From a checkpoint of a small transformer trained on Wikipedia.
Size: 9 layers, width 512, 8 heads of 64 (4 for keys and values), MLP 1728 SwiGLU, 67.8M parameters.
Training: 1076M tokens, 4105 steps.
MLP neurons of a small language model. Each row is named by its layer, matrix (gate and up: input weights) and neuron, and shows model dimensions 400-495. Each number is 128 + 32 x the weight over its row's rms, rounded and kept within 0 to 255. Numbers have three digits each. A neuron's up and down rows have the sign that makes its largest values positive.
After each neuron's rows, "fires after" lists the tokens most often just before its 100 highest values on Wikipedia text that the model never trained on. A number after a token or word is its count.

L5.gate1370:122198136170096139227142118166119097104153159165079178115157178087094072148127146198135085140129149130106208093163099132116144142119173099090107077128102116105122162139165155076097080132152122076189155156151097121108156119123108132150066142145136143121134136097137166112138105134118154135
L5.up1370:130132092176065134133131095124108155145135111140097163113102101120071176166129163183159111119132177086138126099102124143100106155154188073128119090101164168143094029155102156177154137152156146089050156115077135059085135190129097140124197120176102068173094138094092165155124120086144154169
fires after: " " 29, " /" 15, " P" 8, "|" 8, " M" 4

L5.gate79:077162127140184120110166109134114128118102181095064169085121098062127096138131124118150080152143133130003135143079147090121148086141170111132158093115131096086133152092112147085099106162089111136129138089107153144124156113144119143120144137138143151134171128157151092179163154118147135087
L5.up79:081082195087097174143147144155143104132072114158138147127153162110117117116131100141130108140085061101154121138141101141116129131150146125143179123165174035181141129101195108102088137087173096127147152125131137122075055162123078148082116174088153120129107116176123107107168117170058108131
fires after: " " 56, " the" 16, "," 5

L3.gate1162:176136137144170177109180180104165149161128175151102132242129167140197165105112120162139177163162106135124095104111180175141105133139125140215158114098072127138127166153101078124136092106132097213146094146111132122133111146149096189095107163156160099102132046146122154130154098148146126087
L3.up1162:136106135122134106110124111110160151177141104117106161046152091090105102150109096100155093161169139153152133163160109129133124170085094107120080097106154142105111146155119124174112163130149158095168151097097161037107088145130168128112124109162216104125102095119059104109158094103107136149
fires after: " the" 35, " The" 11, " most" 9, "The" 7, " an" 5

L3.gate1041:134102112135155122137137100169129115160134188148120188133116147071117163149147083175104157135109115108146135163103080117109113132076104172088164098132156114193183114033147123097075104139159117128127164094151119121097111129128128176153121170115104154139107145156119128161156138135118083142
L3.up1041:081138159129130170133128136142105100106108115149094121065123105166102086183126133141121099066137166124086114149111137040155141140101072128092140188161111143133090109147160111143147137088132150097124155045141159125060153044120111128080236173101109120140005157088146113181166099136121148135
fires after: "." 33, "===" 11, ".\n\n" 6, "M" 5

L5.gate360:151153128147129124093118127094136122121156105165056135137159122147044203097139101121173115097125136110085132138117196163147129154056155142140085167167126148172096095086095032100126164130140156134141159193099142041173123109094104136129135136103133101145127122097040115121088171165143153154
L5.up360:091109149072151124191183095224135114142123111106176149092135146090156149108151112179176143107192177157212120138116157112071117038087094082114121061124119134093149203175171160149174109135130197136131124156123157131089134125192133123143148173170099100174140187138098135140167146113146111196
fires after: " " 74, "," 12

L3.gate454:174144149119170153079105165125168118089154076150178136170167144143149247144159123136102102140109173168118143147094162117099082097111124111083123135090104155159100181163074132166137088124154102122103151224132105113155081126144147203184153117107106162141135111123161170149069097141148141103
L3.up454:134160081105119127155119123101124112133070117188118169128115178108144155092081040151122169145160157138130175072072126132131132100101107112082108150152067164131134180163126198184117140149172151114140137104085133157182129122124168190118229153142171132104141188134114127167121157090152173096
fires after: " K" 23, "K" 12, " M" 12, " |" 9, ";" 5

L5.gate1287:183165135182096151049112143085113131110131182207125140146212087157119142082141078113135128107153157105189166094118134108151180120120108206130140059122154140042128135096160108089111137100145122157155167137092173141210108115062091066118116122141117140099135138181131084115117132116074141121
L5.up1287:155121130173172175077120147161148124063133108119085110131162138170123114120143145124126112083155104121134184043124175081087130105126106139116181089122092139118138088064128172151103099096138169115107149094102053103156174102110063152141108135127179096151061164099106159149066117136068162109
fires after: " the" 25, "20" 12, " his" 7, "'s" 6, "19" 4

L3.gate1587:157146120105090152168130074090108168160175097152087147063133100060045121124099084177127076115112166124098170162167129166154106140113083096128116134151127145036117106139163136131167106123177108070098105106135134164073148175086158095153111145160108207121190097176142123119126105160126109140
L3.up1587:173154159176189132204182091101145143149105207150149201140161118083103150142110143166085120095132106063137141111171135082104121118131186112113126165124119113123139134136111150181149065101115138127118154190096132122073112144146183125183061108156114176139148170147156141067111113147126068135
fires after: " the" 20, "." 19, ".\n\n" 6, " in" 6, " was" 5, ";" 4

L3.gate639:098111138117125151095109139056108169133114129181145070151099093122092137141145151097159194179135072071142090129153089130117135133104152131073165100141095101125134145113119089109150088097143122132167140150148126096135065113106075146149174139123118173113125091143098143115113157083142152129
L3.up639:134131119145092147112185187135111185182112127138164131135105136114089088120127151148111140145123099124082131123152143169094116105143109180150114137082130130119074154101162133144147113098139156142196089148139136134159158082117161065128083152130095132121096117138148144160142122116064163144
fires after: " the" 36, "The" 8, " The" 7

L3.gate1216:160145087125130125153152171119167139219146209183082122186081156096118130133103149128108222148147135108162045138117160129165046164133131115144162105108117078143146125179119077135117093118108084140115098129119148127142091112169163067139117131158175117148092101138173136163128121146210122141
L3.up1216:127109125154118115113122110170107078174206150167093106131138122148096030168088097108104158139097104045120089100145189089113107127115102109157119126198112088112050138142145059132151206173091121164096101145166131177171155117112114100133110095157124135134095140109151151153186131184151171120
fires after: " the" 74

L5.gate1008:142133157128103128186125125103132139111142081181185156099133160108117067109108164178183111073133159141132131109104110182096150151108104122134119093110198164162101105131174106163081106139155113116100117127161100175148168099101190148088092077099104125122128155165094124090110096067108130146
L5.up1008:122124124097157091117100198100092158117156080146160057102111095128086169110150180103142119145184085162142118112091109128156123078183107142185123073089094103125172236148185156085128116150099110127156127177130139139115144098115096180161135114149144146132126097070137200069132097122123106139
fires after: " " 49, " −" 17, " +" 11

L3.gate17:197182158146114084159058103109134143104145152114112145120109145166101124141127105140120137146177119088063117089103137146135169114061095155172150097105072116107151125117138126141096152130150133097209140057115137128138141088081092171119093132131136156135131114059144060139125121148140124207
L3.up17:121117154174136101155137151151142126093041120117094119120149152141084112154096150091130082113142110108190115123111123123179099160143105170132140135131130125150132122171162106127151174078159199125124110112144125175056078126153145161132048117157072050127081110137134117077083143153169157098
fires after: " " 28, " the" 28, "19" 5, " north" 4

L5.gate231:175098164089111105161146113125153124152136071177117133131118176067112160129151107188103162142139107158154155148129128162139072092160108101107180121075153093140143093105170172154175068142097123065164177067070153169121130094159137114094113092154078139152112144141125154152173135151160139119
L5.up231:170077148133147106126142092142108085117069146122120059184109137103177132145149125125105096134136085147166161143144121156128114132183177114080127110104143120130084053124114129161153078140202070082109112145142113138145123170171184135146038118082096147096102140125127105106180123102114166081
fires after: " " 30, "," 27, " (" 7

L3.gate348:193173164096087128106127121124088042155141152124158130187145165114175132181159104179113142139068156080085105174103129147140117144111076022122143197112152108106127140167113136140134110163131078204100128139124126125089132102136126168112123123125120092117078132140107109113121137102133105109
L3.up348:158144106111135084101108150150123110143111095213076215061149170123145140113143098143123087119096095124125111130059118113109130085183120137125138069105104169144066109155106137154110080137117153084168170094175152145086107114066174159115155154133108120106060151159083110106146109132152055137
fires after: " in" 58, " to" 10, "ul" 6, " In" 5, " is" 5

L3.gate1447:118111166085171173078141121127162150186103180177189144104151107101086147077116150139109113182137138145170115144142146149155113154147109168093083122115089134152113167187134138133118132136172138153170136116115151099135117100137121131049156136157197146104068137140144166122148100124111159122
L3.up1447:216133175113109128111150150126133157169155191078136125157152150138121140152103161095089142121170094122147128141108109111152131161107101130092102114129076103106140163135178128118139121132081092115177118124163192089131084114146101124119117156096149051114127100111122164118071082091123082197
fires after: " the" 34, " The" 19, " his" 10, "'s" 7, " their" 5

L3.gate805:172144149029161170154155105142137137178118158140128171149142135156135133143167072116137162125176098151179114105120093142097081117127069174146114144093101087168110164085128179128104052068101152154141131160092154119102131098138154092087106108099158100126165091135157148067148085121156151144
L3.up805:135169161150145163150181161169071131144122172130164150181107103123133092190103211157086212132109086145143161162157069162116082143172147098182136126127097108143127171127162195115120112076142140101134124164101100072155092160151105142075094121198097133141201059131154113122074136133105090120
fires after: " the" 56, " The" 5, "The" 5

L5.gate1695:147145117076162124109174114125154171132152207150064119113109128111083079159112125130110066113105154052168127120104178133213109154142136158152114071140145091160090144140144070171140134118109110095158114146198158141071125110149144116141093130101150082080119116139113161162136141097136150111
L5.up1695:132121190092153139167140159120131121130129171184106107158193145129141095100107150124094144157112173135143118166087122110113146137102114105154161116147096147192157136133114132103146111051107151139174122141150146125162101132146132139084140134107142123080199083103124093173073142106153114141
fires after: " The" 19, " the" 17, "'s" 10, "." 5, "The" 5, " his" 4

L5.gate790:099225097157127141148136171083114152139135167158155149138119153111082107125137175104093228123120154106099066079155077127118059157151195135106141135126124123110101144102112126066114137124153142138127113160126154170121137122109102124171198075093166141132038119105145126149122124144218131084
L5.up790:147127138167131182160105118108115117140195101086147105152125118097110201182078140101140183099134078168133127128120156143172092168136117078083099148139140191127091106106130086163055145164099113126100077131191132173154104099189143163155168141149193111151143185139131163110099094088130126098
fires after: " the" 44, " a" 10, " under" 6

L5.gate370:123099077105126128104132051108152153133138142122187095137077177096144129160129122097107112129110111155109078127137114154137125114117086106159154155060074087100121142182122140174129132127090126122140183106123155091112183176068104156144147093107183101182152091090059095138142096096126114157
L5.up370:174108092152108170091092129140146108152143105157125165111121170140075069120141195169209095183124151109129163113072157140171121124096104147178118117125116128151140051173098120189111125103153116145170134186102147156098142147144147179167117131173146151114128066146189146116184144116137135144
fires after: "," 42, " the" 10, " was" 6, " named" 5, " is" 5

L3.gate279:070133138118120109123133094112143098186149179124053143197120128135175151172107131093116158161146100185072122187131153093144126058127150108169167105089073123149117131100176200136074100119179102160098082129133092149110173107077139144117127180158143172141090137139127140154111096104093141047
L3.up279:139114108116143152092121101108127125106100149131179088168148164132113164131123143142116140160094087129172100151113126147130174178112170106153139134090118165076148131138151128113081132127090056121073206129140118135114145168111132211126158108138157098154097139166177175128093149129157124110
fires after: " was" 25, " is" 19, " be" 6, " been" 5, " it" 4, " were" 4

L3.gate864:204175158126120083158151093110095161151130089161124156105110095106096177147120148126132105060098133118099172135094148136109140148107138135103132200168143135089178165149121133139126160098133147124138154076137138080099111091153150084109156088121090116137063095109082114125152101162063120150
L3.up864:108165121073093127104148164163102097117187103177080128126155132139176173155117149096175061193109131146088152123121148155131096107144087097192137114048098143163093120183087153096053171085114108187095146146120143155128138141118143121119107096111128097161097142161150122110127124087124107133
fires after: " to" 66, " in" 8

L3.gate913:148140079144119158154131174094143143115110132102125140177123135147123163147166080077135197160106075116134083139118176093108143117142037077098188112135115164170131147164166091140158103127114119139162092062167115165110174118123137074129102129117179103152113092181141129090109128078160156018
L3.up913:115135112134127109101079180119119089066154128161142109125104144124151107079098106096124107149146117140192147135122169108093159091093076038131157186128134138142168147098168116134142109140103082152113139109152140157160096119080106104123125145164100101109096130143176085132081099038119126092
fires after: " |" 56, " was" 20, " be" 6, " were" 5, " is" 5

L3.gate1215:107080092124108119159110197148100121119161177130156117142153076116090068128133128142123126064083140134136096170132084113095118155073101137128105119092198099130112084115134124090159110098065143059156210075096144096100113115150163158076132184127075133163119127074132166169143135129132125097
L3.up1215:113149149109135160121085096104101119109109136136201170083137139094142131130191159127177086132097153105114104158108143131114114136117142119045121168145144158100075148178098145121069073123116156119109147111140152124123101140169132130110151126069089223100135192158114164123109130094100120073
fires after: " (" 15, "." 15, " \"" 6, ":" 6, " Ass" 5, ".\n\n" 4

L5.gate1203:151086158125144090174119105134116121146112198173142103206102133088123157114141118129124161127165097161117103114104125171129088099164084130065114093102156123106072144166106109104107102106155130086162062136116151081122135114108144092101146124146162154152025077181114198166142085174090130135
L5.up1203:108085111120156169106146162180122084122105136094118094124162152187128150144099133155122176139163129083121091141067168129100116102122046160131114093091142094135087146128160110093125158155117159100108124080170095174128148097134072160107121151139182134105129147123185156053160104130165204127
fires after: " the" 45, " a" 12

L5.gate719:116138150116139146155132154173133109080079129136099154159095175156096149181126155135166103085151146113175139113085119093130089142127134129130163172112164126142101088117145180149128132093127131177126187083119086120131121126150182101061133125149144122132145173120136102192156104180129204159
L5.up719:104084164129116118166082191112114157138120135089118115169152116209138038140110104091197181102094111172126104149111131150123062151151207114194195139100163177140075121097073163138106143191062156085126142132115107098097109123101115158130173117148080160120065161108123172116137136144154154155
fires after: " |" 70, "|" 11, " " 10

L3.gate136:096123093084140138124084117130157111155120172128080141185124088174172171147146080114129134149097135084146120109119130148080113127151155142125092129152103140138088109148159139147066117136131132186174148084181091172107120153136174147097140165161116122112142159139145133133066133144054136131
L3.up136:122121129131127165138103069136136136176045150159114153163149126158137127154126132170111123200156098165173133155129079143153192120164137090176113179135137171129129154128121113170055149148136111133119221142042165095117123099123108139103081123119179171141199129157181101111169127147138125055
fires after: " was" 26, " is" 9, " be" 8, " were" 7

L5.gate1720:146161091112133094125118125050168161147106139100074111153112076152106138129124054163140157130122099102076103136121149174164072146145148139159194102161144109116106134076132159179106107112112084102149140132107156157114136085154105182160125201160162110151128113156120117080117135141127141122
L5.up1720:116126109111084183154114122187148125105147128127174116124131131096183134133082095120144166170169163103157139088138130138128135110155149086129075132139101083137127119175171117112201102138169116129115110140115104125166139124142127116160119115119141172130120180095129080166158122153106116148
fires after: " " 50, " |" 26, "1" 8

L5.gate1230:139123132090089100140127097116097142177127127127091153162118127143186133167165101161178132110239133118114098101121109202108090148124204118100224124142202126125134123100100162137097091108109146143165182187186130108127172079202122116093126121144144143166145155165085115087087142142165109186
L5.up1230:106133080135128184155103145167144122096228158160131135160096084041124137107136133148099149145107179130187156134137117126154132151194102121155163122192136124121143070180134129106165127135124079132102111125107097147084162145112116103071116099083140107122121138170091136141187130111141143174
fires after: "–" 35, " " 12, ":" 10, " if" 5, " that" 4

L3.gate203:113168123053183102128107136091123102128130129138158103121158131065115166153104099119158140126132125022104093106116191137141071110084137089076155134073112122141119141164136096074124148205153085139133132117142132145105094161117130150108156136168100201156203095146085165114154115116152054112
L3.up203:089113109117139097075105145142074150165109105200154126135146117163142118173138113104105101156126132116088150117181156097165142108093084159148133135124127214130136207130147141112129123106121128062138149066146105189142151076101124184145086152082124102102147125186103140091105127133066164117
fires after: " in" 35, " In" 14, "," 7, "In" 4

L5.gate489:117133137146135137143137106119107152109083185163130188139139124102177100077165094130147138162142090093172179116092105156073119126111186123133193111135144123151075105122166132126116162093138116163077141131045145130087144156103114140102186137109144174134083063066123134155109134160147138153
L5.up489:079148149174144160167160108180098161085150070125150087136072107086134175112119192183125132136148123130119118083148130164091169117141094118126104087171134103131138143204136137170122167064127117123218125112154132094199131086180115189095134114069109110087210098093115096124133117132139110159
fires after: " the" 80, " The" 5

L5.gate1516:107079114110149104140128118152153128142130161084089173111126114130107120130122128146135131084118132036123171139111201101197117134125075135126142148150167138128142136101138111085158155118137126111122156135112132176170095202165120097080148196141142175147129156128143135074098171131111127144
L5.up1516:116087153166151140170155141111155135031120112178122125169112096188144161152118123101118179194131132118145114100144127113121143104146187141128150127151162119103099147158083124183156141090122166116112123093125154108123114165137148094143057180135139100084155158146154098168149084154168116139
fires after: " " 39, "19" 9, "9" 5, " April" 5, "20" 5

L3.gate662:137130152154147090128145136121154127151094236174127143134073126063121128112121128199129121159147186103099152079117146128164122086061127160133129151200178124154170131177161109116139132142134110154137118147061124108085126126155135174130145121152089174137204100086166104130088138106186127106
L3.up662:131170140114113078174121085154177123169137089105098135130145175070123091109141115157166100143172113131138124104099134115137137106169109160141140091163109141132137116126192101138109150096062137118116149163133132105109139113203131149167140145128105113122163146068125120083118107122171109172
fires after: "20" 32, "19" 23, " " 13

L5.gate674:142126137132096148136117167143153125127110107143138138142123100103182069154165120155131164100111167155148193172117129132142087142184128083065153146162121172128086132139160129166120115100131173071159162129117163171105163087103115147111055083127185187129112189122120106101171132107146078118
L5.up674:173129102129100124140152129074169102127111118104119184155131156103099090090147124169168108083104109089123154101112176125134094107142154174090080127048103148070111128098100113100125186164183123119148130105112148137124139086125139095139179141144127098106131100108133155074077121129124163185
fires after: " " 30, " Cal" 11, " |" 9, "°N" 7, " Pl" 6, " /" 4

L3.gate806:152070102114218120158106128029112166137139097132132108065125185048109150117130145138107163163129082119138137138084086154158090158177089128115119176185086170127134115067225138155138116155093099115174102122191154127072173102142094095131114151149151166131124175137142129127145102105067117140
L3.up806:077093112120150158129171172170106112143081131149126095140060172131120099088123160159120177111101109170162146201117098109133138134151159099158101138172097142170162141105129124156161170161088091122139153153145169076114110181159131129216142155157124089092097108136138208156125106098101151073
fires after: " a" 33, " =\n\n" 20, " an" 10, "19" 5

L3.gate1211:154126146100123127162177144165151106162169087125186130154131116099121090135058165118110131114148092144147094141133124129106157164193097133089174137211100061098109141162068121171113125136082107132147144191060154106109120164120125081134105129153126120130093095057085156149144124172105079125
L3.up1211:119061154112114134116139138141100120149215136131106122168141103068106133114159234106090088178201111192169178152130154178099101115144089112191128115163090119120143119143106137155033116147133131119190142192155141090142133144182121106106103085113135149123215072166168160157145121191143130141
fires after: "\n" 32, "4" 18, "2" 6, "," 6, "5" 5, "3" 5

L3.gate1658:158157137123189104078136114161166139099173144131157133110105142092177071166100139146106123137110184151162091124138086098112144098154136188130196114091088121108139181180115145173152113112127169115108128149118144130113051120121152151127166148140187102165096131112157159164105123113157130122
L3.up1658:087179165139202077152137165144114134082182181185169135095167113114108103174125096137057114150184128138183167109119175092116072113133130157166134139146116150180116147102152140111173077127132133094104129085064132108143181090137142121100108201124134119148104132162106106196102145107107114113
fires after: " M" 21, " University" 16, " K" 12, "ala" 5

L5.gate1635:146082110139093098123177142160104094123071106144128105160059133127125109097127086139144212094185089155083173151102133126070073124140171133153079092127166133112106148123079129151125130150152113084200184155124056089112134119170156172131138095112117155127156123134104155164224093183097068063
L5.up1635:119104112127135105112167118105133121072059067109136120138126146156143132100149126156152182107104086132157160148087160138083164082185151108143108088156163189149094138177119100126151129141118076099074162054107052106138171137185136079105144137134151120065143147044131129166193119151122170119
fires after: " " 35, " (" 18, "," 9

L5.gate1354:121148143168149105143121141130134104088158167128159123099092175140154102138150069134097177126157122104129121114147143120075114126146166062127093167098175177103124120097113153128123096089133091076110137178127162079123123138126132147133124126107100143186166098149129077138159129102099131139
L5.up1354:041130169093157167137118156077127143097103089150072165177134160154147164079148079101108149110120078154176141095101062149153161139132141116069165097098118111162076173148143158179179164115108169135124150096144138120157135173141143164166095119044147121081125080119156149137125088178133107156
fires after: " " 53, " |" 8, "." 5, "%" 4, " the" 4

L5.gate758:132151056088136129205148094133116096158124208159084165135110094145159114107102094133147140074120109134092155126086172129094136114149107138194175105151101091124088152102126188111079088120145092158134187052082087117139100097164088106142084121073108150087169130194062120067123119156112204134
L5.up758:133113148140104151161131155142072136089135087089123092102152130088112158131119181133110132116150144148161127057121122079100105139123130120138127101121142097122080159056154112115143124073159203127185148181110132176140169099177119151130104124094139112131086196141158142127178103133092105132
fires after: " |" 58, " " 22, "2" 7

L5.gate407:157123120098099106227112150117136117172146180142136113189137161088167118149151099135146180119112066149165111132116164127142176154142114135182099060156108129078118056123110106159189132101174127141104161111135124127175172159173152124102175111086095173122062165118124080108155127157170031106
L5.up407:150186074170181164067108091097140131178116198109089098144139082170172157094111146142091188179172142137145126166119152139170134141152163125102126156108127090119145111114088150099121144152105102090149123169188145147068146133098146086128120130105085077173144138123133163162107114143075137140
fires after: " |" 25, "6" 9, "2" 6, "4" 4, "9" 4, "11" 4

L3.gate665:137093123099083165129144130085125124157154178105109090135108111089139098126119094177150137159128177164127139147129116145139113144089177134122119166149107086133082104187136103124136204096136106143149089093095202144105123157121157137122151086175110125095130118140105167128158099190074096138
L3.up665:149124125105151113112126109105135071202178125105117113175142097138078141165099140111178147110129103093113184156113116152034112122089118115158074074147075154082046104121136141218104145155096102112090147133148135145131161174076138168174182097151189188124167118174148145147110105125165103126
fires after: " the" 43, "," 9, " as" 8, "The" 6, " a" 4

L3.gate1050:096084068145113161124114149064137138168099161158125121116068129131058085149147201096140189094168131116114138164096146133189133133130120090130121185111103093117118143141135115158182089075099127098113141067079161149152099114167078086140116169146152185175126120203105135153177125145124102119
L3.up1050:185147148100103133142199095094121135142068133083168116169125136132176179124134104166156118132116120121155139158126073128133104107111070171144096130088122151116136123094087165146128134135156157160119128039204136168113177144101140147143142162155153117188117078145145174103153111109122125199
fires after: "," 56, " the" 14, " a" 7, " " 4, " an" 4

L3.gate765:180168127162149163080110090149096141137151129165179126146112219125113107059114112114141119166149101147106094105094117084123128096148101134099178094134084167140105114176134088159140155141146133089119139142022155148128135166139140153115193183129103074104045125078092104119154103118109155070
L3.up765:203142115147110149158124145125112043129054096153117132115145084084169170168090147109131140141084139107103074120077062113164145074107137078159158102078129083083146132174138176166143112150139128141163161182219123158107166094101121123156103051110090131089141122158098150116145127203158113123
fires after: " |" 62, "3" 10, "1" 4, "2" 4

L3.gate596:088116110050122110141087123078135112164145188099157114129158101075121144087121149091126120149084165115127169103151118146139133150047123175057145105161098109099126082099143061163121179158088093167176165159092167186101140096174105178129088085122195128121079113095098081132081126086100089137
L3.up596:101126096128116143109150080106122116130088170143123143106068131167105133157119169059118131151114140164129175133100187091131203134140187114148138106104136194150100147138127085141156140125130158140095175136093116158192161156132160130185152158161178153161090079106149130160146124091176092068
fires after: " the" 37, " a" 12, " was" 11, " is" 10, " an" 6

L3.gate131:150148155155118143118159099079149132139167191183161138085140182121161098114134089157102196182159128143129131144118091125173131125068075156109176139124134166130072139094139087113106119162066104153147109058110173161145129155080149090094140124152177169119167177134066127113185134091130136176
L3.up131:081142071138130121102076190125133172125075117096104092076116166160117127123174197094138111162171075118127160097113097128087119126103171163177111109118124177149137129131030156117114106158137102102110140184099158129098121071128131139142161164120104169152160096107164143182114127143125150052
fires after: "19" 40, " the" 8, "th" 5, "80" 4, "70" 4, " " 4

L3.gate182:082155138135132094162156114116127132107122167146144159068135120092086083098168142178152213107128064106087147117097080148173124163086086115077088137118222075128161143090132147080177188118096098107120120152121094113144080168166094159093157137162099123230152121123093081172132149106126110093
L3.up182:107190089087170145096113176150142108143147119073082110167114116152167149118154121103140088140169174171135101186130082150134128136130157132169094106160091160166116104131136100120124113154139165091133150167150093131129127140075119097119143140143124105105129129101064157099118062155118072099
fires after: " " 41, " G" 11, "G" 6, "." 5

L5.gate14:129150118092142149070182082109110125101105132145038170117153149099113146089118100144127171135142135108141169136132153067138081099131170115177092172112126065165146138146097116142076143142121098161110114085112123056139049148126154156096128094087158131153102107119120131229103130172113106145
L5.up14:104140078168157124059130128101116137139149145136078110164126102084143102133091130090122147173127129116154167116147141107165148077146119136145138145149151124118096162096164142115109106150111149096149111131175104146135085138107136125172132135124131121162164131146161146148174109077121063115
fires after: " " 33, " |" 10, "0" 8, "4" 5, "1" 4

L3.gate93:154113163054139082128215098117118106098140106131107176129125109164136138186105157084174106095124139094098118101135112101095150060146102140207092127126138154154105100176073132121113129113140045158128124096115104148148191073167146155076125145126116101179122151100107137147136091192127149111
L3.up93:094161116087165150159082116098129130114083082126119136105128146087171094173039191123172165104065154098164155202157105108158131132158104094140138109126122145115166141141182230174085095141133184067119100102083109128159104084143094227159168159091130172149123156040085147131121122167144142088
fires after: " |" 24, "born" 16, "|" 12, " County" 5, " December" 4, ":" 4

L5.gate234:075118160070082174124089171147153130000134153131118088173157175084155125111145111088214167123122127115092131114060126174130148099085145082108116105137109156120101130142146116143120171068051080128143125145116177119155137123112140196116123129134162141127103083167135138119137115133148174186
L5.up234:161146181146093169112153141141077107094037153122145103131109155136121150139139100190152060124163132096108147161152172165061103174160101112157142103156120197122178111184135132095161140168132121173134108116095118176179163132143133125106225145118117115085107142121119143143170132071114170146
fires after: " " 37, " on" 13, ":" 7, "×" 6, " the" 4

L5.gate110:105125098096125146135165180115137131140139161057107128160122068149107112092138118179149149090204123105128166109159114171055175150074170184171127115099128113133092172107134161143114100151116064149096098180145108106114099166087149132058136083105126143141111057191103097168102135138105106172
L5.up110:178103098111098141148156132150105080116161091131179150138126102174124125131139129114085043154110111062108166103183081154099068144123146094101194157094150189116105099155139127160187120036144192125200191137135077073179149121157134131071172121119091127100121102124097125122161116125144109117
fires after: " the" 67, " The" 14

L5.gate1663:095127081172108129146123113071123172186142092093083148104085174193124108088172127133126139135127103177097082078053169148137110129105163137154135091106119195135113154112123105108136094093148139089143155138102126131148068221138101154166121163106173145154133128131116185084181101101114113116
L5.up1663:139135146115103141165178105136104141153111076137102147138143169170192088103135118154167176103205103121115141160074102142125104102135201128102135139198163149160154096154178158047165148191099120193161165130149090127142090140127158055137096064173178145079151121191144086149163110118152172091
fires after: " " 79, "," 6, " |" 6

L5.gate1509:088112122169174141117147119126157208146176112138102135124100102124128104171169113095156123093140091145123147132126102175093051158135179127109201151171184123144147197055182101111145142098174212062147178133071127107156113108121119127138102140110097160113104135156163171152165083101075196116
L5.up1509:121166163096158128158162130111112164124104157103100118108109170071128146115143082180091122128174143122125141186133089139088128117125151151139134194120107087105096130156149176136092085120149118160135091172090125129117069208149131144149157139155110148118160130119121103165111120131168104211
fires after: " " 50, "." 18, " (" 5, "," 4

L5.gate730:132050130131168137182116122092126223132102120135126091115123121112087116117148150152163115089151115110133147121132091104070108137142157093161097119078109155155105174106173125078148123158069144156137154165206133056152141090132136158082106110094116101152094188103104083088129087192113165145
L5.up730:088115114115122138095139160127132157188066148163181129133129147093111133098114156079143142159119133112095125080115123063169138077075174135089158112178129174167171116132092111184184129120106191115113145147101138140163184179106144158090140223134128125085163078086081120128199143105141137138
fires after: " " 39, " |" 25, "," 4, " (" 4

L3.gate1720:141116172118108184089159027183128051206154101113096149104160127073111133167094085132063133133220148179141114211147124116086097098199043076125114133123115127100096138150124086158168098137120114192173124133082121148102084097111168082131090124087148103161073107103066179170188112096156140110
L3.up1720:094146127170116135105121190126104134153165171199113094166103177089104107096091181118126187120078131088110147118119087087142097082190066108117182107081126090011146125059144111126139177132135150074086101130113149180113078131121050105164148117109180193145167132163131127151078162095113065070
fires after: "\n" 32, "3" 6, "4" 6, " ×" 4, " |" 4, "5" 4

L5.gate1533:089138041104182106150155127110148131141182153138099177084143119097081092181116130148204097121110092158074135111085128155188128183106129144137096144137167061150070154108188168121112175091159140086135171078201094183123142152151107134084097141111093129174147156137136131148103105130150173169
L5.up1533:103094139222173112130139151096133142144092111143094121092135116132139138165095126133109106109162132174139119079110165132074144114164165142153104125112129146177160148161086153177108097139134064099140177138155128125124104127106153149122107154118136145145181142126071050142115152097203155157
fires after: " " 59, " on" 7, " in" 6

L5.gate661:164095108125142075190180141127132152119101107129071120130139162151070093176149160137155053120137096107132157073143106126146158130081145096111112089120129115124102113120219145102202167080113140176112171120140067114138126136179173130087147120096145107100144158140086094167156094195128104099
L5.up661:130146177079136102150089175117075136173101159153125112104143176088109147163155154129157161106073090135165112126147132128131102127128163071100154130098146183121148191129143140148104157160106182081109157124129193105151103157155114152151135128115126183150120182119191104092120150120112078116
fires after: " |" 54, " " 8

L3.gate1519:192157098144181145149111161140153080147144155129091074188092109152085117128162094141114143139135091158094103182111127086137118099171168167125166136165103152105107193113064124169103075128119135099200138120129137148052140155131050122172100129125076153148132108143101141099106144190132206154
L3.up1519:155161153116180130103099141116137144118140130095200209094158124118141140103116133082100145122151133084109075127162168109102070149149157119069113100097120089104150196112168155118126112141137115099133060100203079171183117180133123120125177223069138125146078153125123154158125148084133123073
fires after: "20" 28, "0" 11, "00" 10, "30" 6, "50" 5, "1" 4